{"num_hidden_layers": 21, "hidden_size": 192, "num_attention_heads": 6, "num_key_value_heads": 1, "head_dim": 32, "intermediate_size": 768, "vocab_size": 4096, "hidden_act": "silu", "norm": "rmsnorm", "norm_place": "pre", "norm_eps": 1e-05, "positions": "rope", "rope_theta": 10000.0, "rope_fraction": 1.0, "qk_norm": false, "attn_scale": 0.177, "bias": "none", "tie_word_embeddings": false, "parallel_block": false, "init": "normal", "init_std_qkv": 0.032, "init_std_o": 0.00494, "init_std_up": 0.032, "init_std_down": 0.00247, "optimizer": "muon_variant", "learning_rate": 0.013, "lr_mult_qkv": 0.4, "lr_mult_o": 1.5, "beta1": 0.9, "lr_head": 0.00479, "max_grad_norm": 1.0, "warmup_steps": 200, "schedule": "wsd", "decay_fraction": 0.772, "decay_shape": "sqrt", "final_lr_fraction": 0.1, "batch_tokens": 65536, "max_seq_len": 256, "doc_mask": true, "train_tokens": 434300000, "max_steps": 6627, "dataset": "wikipedia_en"}
MLP neurons of a small language model. Each row is named by its layer, matrix (up: input weights; down: output weights) and neuron, and shows model dimensions 0-191. Each number is 500 + 25 x the weight over its row's rms, rounded and kept within 0 to 999. Numbers have three digits each.
After each neuron's rows, "fires after" lists the tokens most often just before its 100 highest values on Wikipedia text that the model never trained on. A number after a token or word is its count.

L7.up8:492491519463479513475528491544457475495521467494554508524490528490520468514532492488485427516522467496554544501496543502504484510560496496491533520479473468512464487519469497518457523493482491498481486451535495462527500498526503514540511523521503505490468538492445528550470468505493505462533514504479545534461532502503479517495501477489484496512518535499465489540520510502459476515466517488513503512500487509498525435471537489518456500488491472536521498511521519495517446502519494510513502498497526525543476507469519445488478522495484485499469461498499499505525476538539504488
L7.down8:546508507511485533500510489488473539488512472500484512481565455454510486514493542510538467516477484472525493472511527547524503489475493517498457515469564500503470479505529452510513506503524476504534461479511546473466505500501467486472507460513483506511522498508482536486463519481505526463538489531523483503470478519496537485514502508480460486517514525519493488490510470540492526539547505495464521470470499517458527494495489513541484522520528500526474479507488494477483515523515492491516554501512478512466492527429523512518540484485496499489532541469454469467553510514458492494
fires after: "\n" 78, " was" 8

L9.up2:448493477470506521521441532492496529497455520504520515538490535514496449551527504510489511497507511493505511494497499493529474471442511516557508522494505506479536518511476503544490487450478573522521473482498523497528489508466500505527500515472456533484538494487480499467487467527456514503507477474566474495544476525520510524514528470480474472502464527523534514485507536510511478499506498514516532526495500544521473484461521499487500487516496525513506498480490491503492514491507475546546500472521525479479540528491524464482534542550561497488483474480519460514505500487487505479
L9.down2:506510476477474456496510524474513524474473478517484479500475476491522534477526525488560490509538476569516498524517492469503473519513530491513509505514518537530483489499485475471478475515492509506529497539518528479474505480537535500480464480502496450480477510524476510497518512462511492496481483510463484473498525458475515508450493502509500505505490454473511458496505475499460482490514528510477504486447489531481510465548528485476464514506505509476582519489485450549556478501516528537529471502556511520501499480506447495496472568480504498466514511525472490525480494526510485508
fires after: " M" 27, " D" 10, " G" 6, " T" 5, " L" 5, " the" 5

L10.up745:545502477497492508502486459507489497494509484463504497537512480546496521511480486502517520493493515491477523478507466512514478501514490523463472496482500506477466476498527512466460456496514500513507468529529486506564419506477502545480509513557486506489529539500521487462500482519495506486508516552519444564501481500463456508480512474483501473526497515517499495526515512509508490511450457505509501489528526467481517491523551476515505486507514494469508480452489458511467479455554545442503483473541529494474493449511469489494539515494536483521492482478467512518465515521479489497
L10.down745:524473493519483506495529479462508505509498491472487507548541484506519508486524476484500495496468469531478478468505484535487525439462523473468502479490494471514509491552490515486485530523477500459495484537544514534514475474451509514508510524466492539441488510484514568475445509493491527566476458475480476499519490493507501525548480508538521502496495517470488489507500480486508507518528509541502464461520529492499478488527502457514551438490506482478478480498511486478527494496519524492458496499524484491462542489464493487506502463501506446465454497505534491554500524489501487518
fires after: " S" 39, " H" 22, "h" 10, " h" 5, " com" 4

L12.up44:499494497497489470507463507491509487485447494495503514526534462507497490473514487518514537522485476482509520496487497478466551503518510560501471493481495530490458519510478538545485496497505486524521543544479479483504531529503552531523511535502519445476481510450475495555459489496478568498551507546498518529501488504517493445532513501486515483475510500498519511494508541485493527515528518474459589488479502450499504533499507517532483471482545503531500458503531512478497471504564478513497519465513505486483525490496509525522535504540505466488470518472493515492513489505503492513
L12.down44:529485488518452518475492480488519497527522509531529478486515482506534505510499496513506514514501504504483498501474462502517482523485472483485496521521526492489487497499531510514520552518496481532461530493493471433513500493509496495492497490482516508501506493495496488547530486494550539522516493449442482545456555477485454444472489517519507475503585531477498513511464454541476521532483496480499481494558575501502517476511463488491454496487522469469465490513493502524452471482492493539476530506518510471491474441474519518489510516492505515480486524506534458492512491521523529504
fires after: " G" 27, " S" 13, " O" 8, " Ch" 7, " K" 6

L15.up592:459515540543514466529498505507479536509512497518486467508501494558494483479506493551508500524535524469489505471536501486508528468405511522476501506517568466501503486539473506512523531482518546526524499490492492469511484538514478558516533497539505509484525548528489520482510486480472479484479486513508463539494517491484499511493484485472490495478503486499496467517502474522506506521482506516539481474490516515541488519508499476512449484466470498508542475544454532503453452506502508480482506502512535512493500548509515478528455532485503500507570534513530480515494512493474476508
L15.down592:538478475481459545502500487495488488455526507498511523489476508544506524502510440482498495486484514571516489457508530542529548548518491460552503490497487527491512516496532457514478497462490464472511486456487504494501504490505507509505518483481468449534527489487490526483488472480514511481502489519472449466488494427503497516495529484504463506512509525519454463497486502483525478521498522494488447507451532494469488522473519499467503504503513502482496556513524473500463519480489474506505554536449496534507491482517522499507547545518505465473484498513477521531507516473460509510
fires after: "\n" 87

L9.up104:540496520499542544521491507516498521508549534527494498478506496470471486442535496480521490518507470461475533521510510496465525491473522483496509525514483513453486496471457516494480504505484515529495522471505501511555486485486492547541498511475477486550528503511509518490483439484478477471511508499503440487505516538478462470502503428489493519490521476525460522492487499491488506541531494525490507525477523519463497498483540491530452486542510514472509498538427516488427520512510472494526513517505500500455495455493530528510512529500525498534522507482531482514477460485513512496
L9.down104:562565516516511525435496511540546461524466472506502506452519519475516490483488508496522471481484510480456511547469494527526528517485482475479483496545490495477489506484513488545482502475511498506521494461485518525517534493495473548490538495529471506460486516505507523465502461512476517485509527485501541474460459501535505532547454501521486511523462516469502517501519495482506523512517468504525511539500499512509486504500511452483498484513491482485531485538493513515450523489505499518460522531512476494480532520458556476528439533517500509498454470511514499518527477522510540515
fires after: "P" 18, "R" 13, "A" 13, "Z" 11, " S" 8, "E" 7

L10.up82:473486529506472517479526530482520522475483495512440515494481485529492506522497453481488546504520510525564489506506514498511480434457456540487516496482571508472488521490486509497507480464494524535493553472521481514532512477497485511483533505478476496480526507491465498524546491487485509467497522507483499485493460472500506485490498501498480495502522463461481462539516528495503485555477522495506545512510498508519530510493556470513467455518448476488498482509483539493461476502472478480526527459471519526481497505518444522500545541537515508490554483484496482515517524536471487498
L10.down82:455500517500484488502513526488501508545486462521478478551527521478485506526513494468500508485492515528518549472515435541461495506488531484520477541500509479499487530488520515503508480486519523508490513489451536515470482529493478510524506492476528465491491524494490499505527482525547516453512511510512504452490515501469496526453488515478545503507490537469506470553526508471485478503470533487469443503509475523516535530545466487516489523452488501515471467506458482512475525491541500457522499516536543494490520502466476485483442493488514491497462543492525480469476486490448501447
fires after: "\n" 30, " the" 17, "The" 16, "L" 4

L15.up75:538500531524511480458541498508499518451529507517513506497524500481511474482518502523483507487495472504498510503491488496514531494508480475486496513570444496493484492501483520521450540476500498514541485496492451478486526506534485518557510490492514485543463533530496520467490493494483496486493547489528524531534536555510518465503514474469485503509469467537472451471572474514484483494492508519488481467481516460488551527530515489538443510483520507549535522521529470470499531498474465496513488535514493536531512502504510535472481512521541489498465501478547476482472477478502508514
L15.down75:537490510540509523527484514507487513508515477508518520471506479511470547491490492540532504498471480485470489523479492552493475475466493541516492524520469521464530532460519496533505506496538500496515465481456544478473477518510493524520554500495494493471460491537482490485488495510492441482541477491525530502503536481504456487457497481508470544511510491502441510470531485477509501494528508516509483530495558486488511528521495500500526524553478498466518478433476485503476541523474510537496468492463508498491466483519507521483465467503440470551504513495515525506510482526470473544
fires after: " |" 23, " medal" 16, " S" 9, "R" 5, " F" 4, " D" 4

L7.up537:478498490510567495471553528504494478467493510476517503479494469501526462541563508459516453481493502478499495466507513498524553507479486537459519490460492511490528440495536461499486531476504521535490531507525517483466509461504456514536550466471488539495515471502495493502472456528501498529513495523514497528470494473515450487506549514483482486523522495442513437496509517497487498510485525482508473498482501485516501513510480489514500459506531455534492476520480536527470461514491507519479508522498518536465510532469504475493498500502469486504482514526499443491467515508461477469
L7.down537:535513501456485495496520489529464521516499450471493492480514469486481513490503547468476495450521509505515485480513493485556484466492528453509481525496509483486513489462525521467508428454506500483502511484481475493489466467504510535508491522493491498502521527490500502561495484521543523495535489449500503522478467492509532491515479451473484497488509461499532485544513508527518493493488445500499467487500450525473551472496473496528495547514474497478500501538492513463526522506520486491437478524518517482479567480543512463511523486521516481496512559493462486518536516499524477502
fires after: "\n" 57, "–" 6

L9.up637:518504460514496506518486488469530472518464496468498501493494509476528464495506528504511568499487495514468532512528530477481512487501493490528476520448507547490466431494473525487482452452474554543505466503449506476560478537506488508504478522489488505489514487496504516539493502530488531499535470487500511490520486493506503465486532526459476512494513493489497546513494499508535474498479504501490533481472491497500547524486500546512509503480549504521504484473506527479510476549523518510511545492500545535484538496517511505476512572510481471524500544467514443528515449489527503491
L9.down637:508520484511519539494506453480477506507488534470461521540509506480530501475486473504496543506460458491485566478496528493494487469477523469489455529496511526495462476520459516516450485484456520531509466513466512535506474524470502543499451558448506509529516494498493481499527508474491517469511497498493443513496504515490475470484537483476534479487483528462471501461523478478440511495464508519515529513531475501512551518534468483472490484477471485492509448524472520468464500523522497502516538465507481514469518512497476519469530491527506472505512538490509448507483490509494512492
fires after: "\n" 35, " the" 25, " G" 9, " O" 9

L7.up333:499483499492556543464510443519490473493483520474503476488542524480451514527464507464497444481462495517506463490498482523513474477477492496509476482487491460467489471523460494450533530494531470498492456481523517486479504527493457491513473470531483499496465476516492490481486504525534475508537474480466484511504519524470528463536476477463521469482486485526523481489495493544483486502509530488483526490509479461527484498518530505495502520500495480484496469497496507495475506500481533531423497455503469515525513448513416459498520526469483462494495484510472500470501506480490453502
L7.down333:487483496527495484515526523490514512498500493516515506527534460530529487487492513467529517517537531487506455508496498489488539484496527508499478542504495499445475499487491471502494490492539502507508514502519523486465483488450506487570518524532483487534468490493543542474479528486456495503499499502502489525515479524462464498522507485465518534495500463511505469516513513521496460521468538511475468465481479505515520505479513514516442487556546479587476508474485488495486568510495462497468470526513545503477454506474511489526539446504484498473515543549496511519526492508522471487
fires after: "\n" 54, " 7" 7, " R" 4

L12.up700:492467508528513521507494488480449486503513517533488484525507485509490491540520496502479449502535513507548551452450513494550511509480516494507505465486480509533494525527536531503516498517504537517513527494493466495545491497434495531497502506534506511505511473484501532472452458517509490501500541505507494523518514488549490479486519465508493538516543438503452558505523488466522522490517528526488539484463490525504526526538503458531503480479437512541493483499493483483497487498487474520493481533508511561491506519494454515508503528523488495469482477487560490528527476527522497502
L12.down700:514476478512520517525547533492498495466496479503439515477478498472462510496499513512529478518513503484560549515513480489538504548486526493494476502515472475535458500470458499485518465493508494475483466491493492491474508506487469470529489464519442504493464513532523500472508515546510502468551522498481503516506513545521489478543489476527495505518485516519549496451507458487504513496482501498523509449523515532494519497464470496428486507522474501551515463480482464487482483470532463492554479468484515481520492526490509505549479491511486536483472484516479514462539469535493468492
fires after: " A" 22, " medal" 16, " I" 16, " |" 13, "A" 6, " R" 5

L13.up35:499567514427530541496470472473493491518529516493481472514474494511491486466520443515484525504496485531545530479523499529494508519503556465468481498487494525546462458511497469502467479464494527483522478503507504511521480529479453495495480496509479489454520499571489488474505528506485491498513485538497513526501491473540531511469522484494448496499510496540515554504522474502512504458496460475444532501492516529509489513514486527474464486498510489519548507511530513514496478466514510455476526514501507488478503488480529483522506493538527494513528498525530482527535510541533531548
L13.down35:548505526507513535486554480493482523521456477495505470493513519507457492487450504514492480501535525490491523497524507503465521460509540488547491484512489540533491503515493554522527516494510519484469474514495542432464478464509516479513481501491515518492500470445499532491459485472550475519539489498513531513484550493495501494516487532517480460530514454528479536464480500470500477494455482520480474499480509483518576452494540476539504483478525523497523500499506474517521500527566525450474517516494487455515482487492458499499521487473496488495536498511484485511483487514502502501
fires after: " H" 16, " K" 15, " h" 9, "h" 7, " G" 7, "K" 6

L10.up401:494483503522511524477521486519471527511448494461438519514474483475498501414523528480489525538485523486474531451468499534475526487505488503468477514478498489507460500514500513488521480482542512464493519502489500517507510468527483474527512544487486490485549456528518473505485529511461502460490486503490522474522476470498544510489528480458475521488500526501559500523497498501514483535543463488504492507487479524493519530523491532497484513459511504527496466472521467501470430543509495476516501510544525494461462511461459544486502475484470482536491516497522521530498528524535498487
L10.down401:483503503511497513467511544505517517521521465520449467499525474519496505513477463502491566475464513501528484483454515540521488502508422485505466472524521499483463554510503508484459487502457504505488487521479539491497502536511508502475511525493533470509504477468482453509518492496476536497534498523558468501523494506480524484515484547518489488500471514474471521496476484474476539469553486524505541503536452555477537493494497515494489494500526483519522494549492515474469550444506492492496538533518491459474515527522508498477510514533507486477497537485464490507545477521514498510
fires after: "\n" 48, " B" 7, "ord" 4, "ro" 4, " the" 4

L7.up699:498489482461500517461525501512463461529499515513522503498519505460494505557511518485504472484484466487506530480555483511488498468518500513488505517454499478516516484503436490453491508481463525501516464451536542464470484497524499463532489513544515508480484498531523519549469441502512503532517452452491505521451501482459484484483513498491481458481497497489512463487502501518462481508495493459486515512513511453509502477509511480503484496494521412517500479509477518463456498526525513526488474483521480542519505500478508471491468544482486463511490487518450460514502476491489461484
L7.down699:521525502496519477537529495504483537503491451521507533504500460522503472510540512452510496482518513449501497505522486493506545466509496508481468542488493514456475482505510472518503483507516452492508526488480517441453538478463519479521496499501484473504477503495506540486468515497508572446535467490548489501501459513495511473516496512501475510491536493510553518489504474504521488502521465514471441473460481547503532488465505499516503485544482477510479491465474522494505520525469473484514512522512534526462502520477539483498504469464473533486501505479461493472535481580484507507
fires after: "\n" 77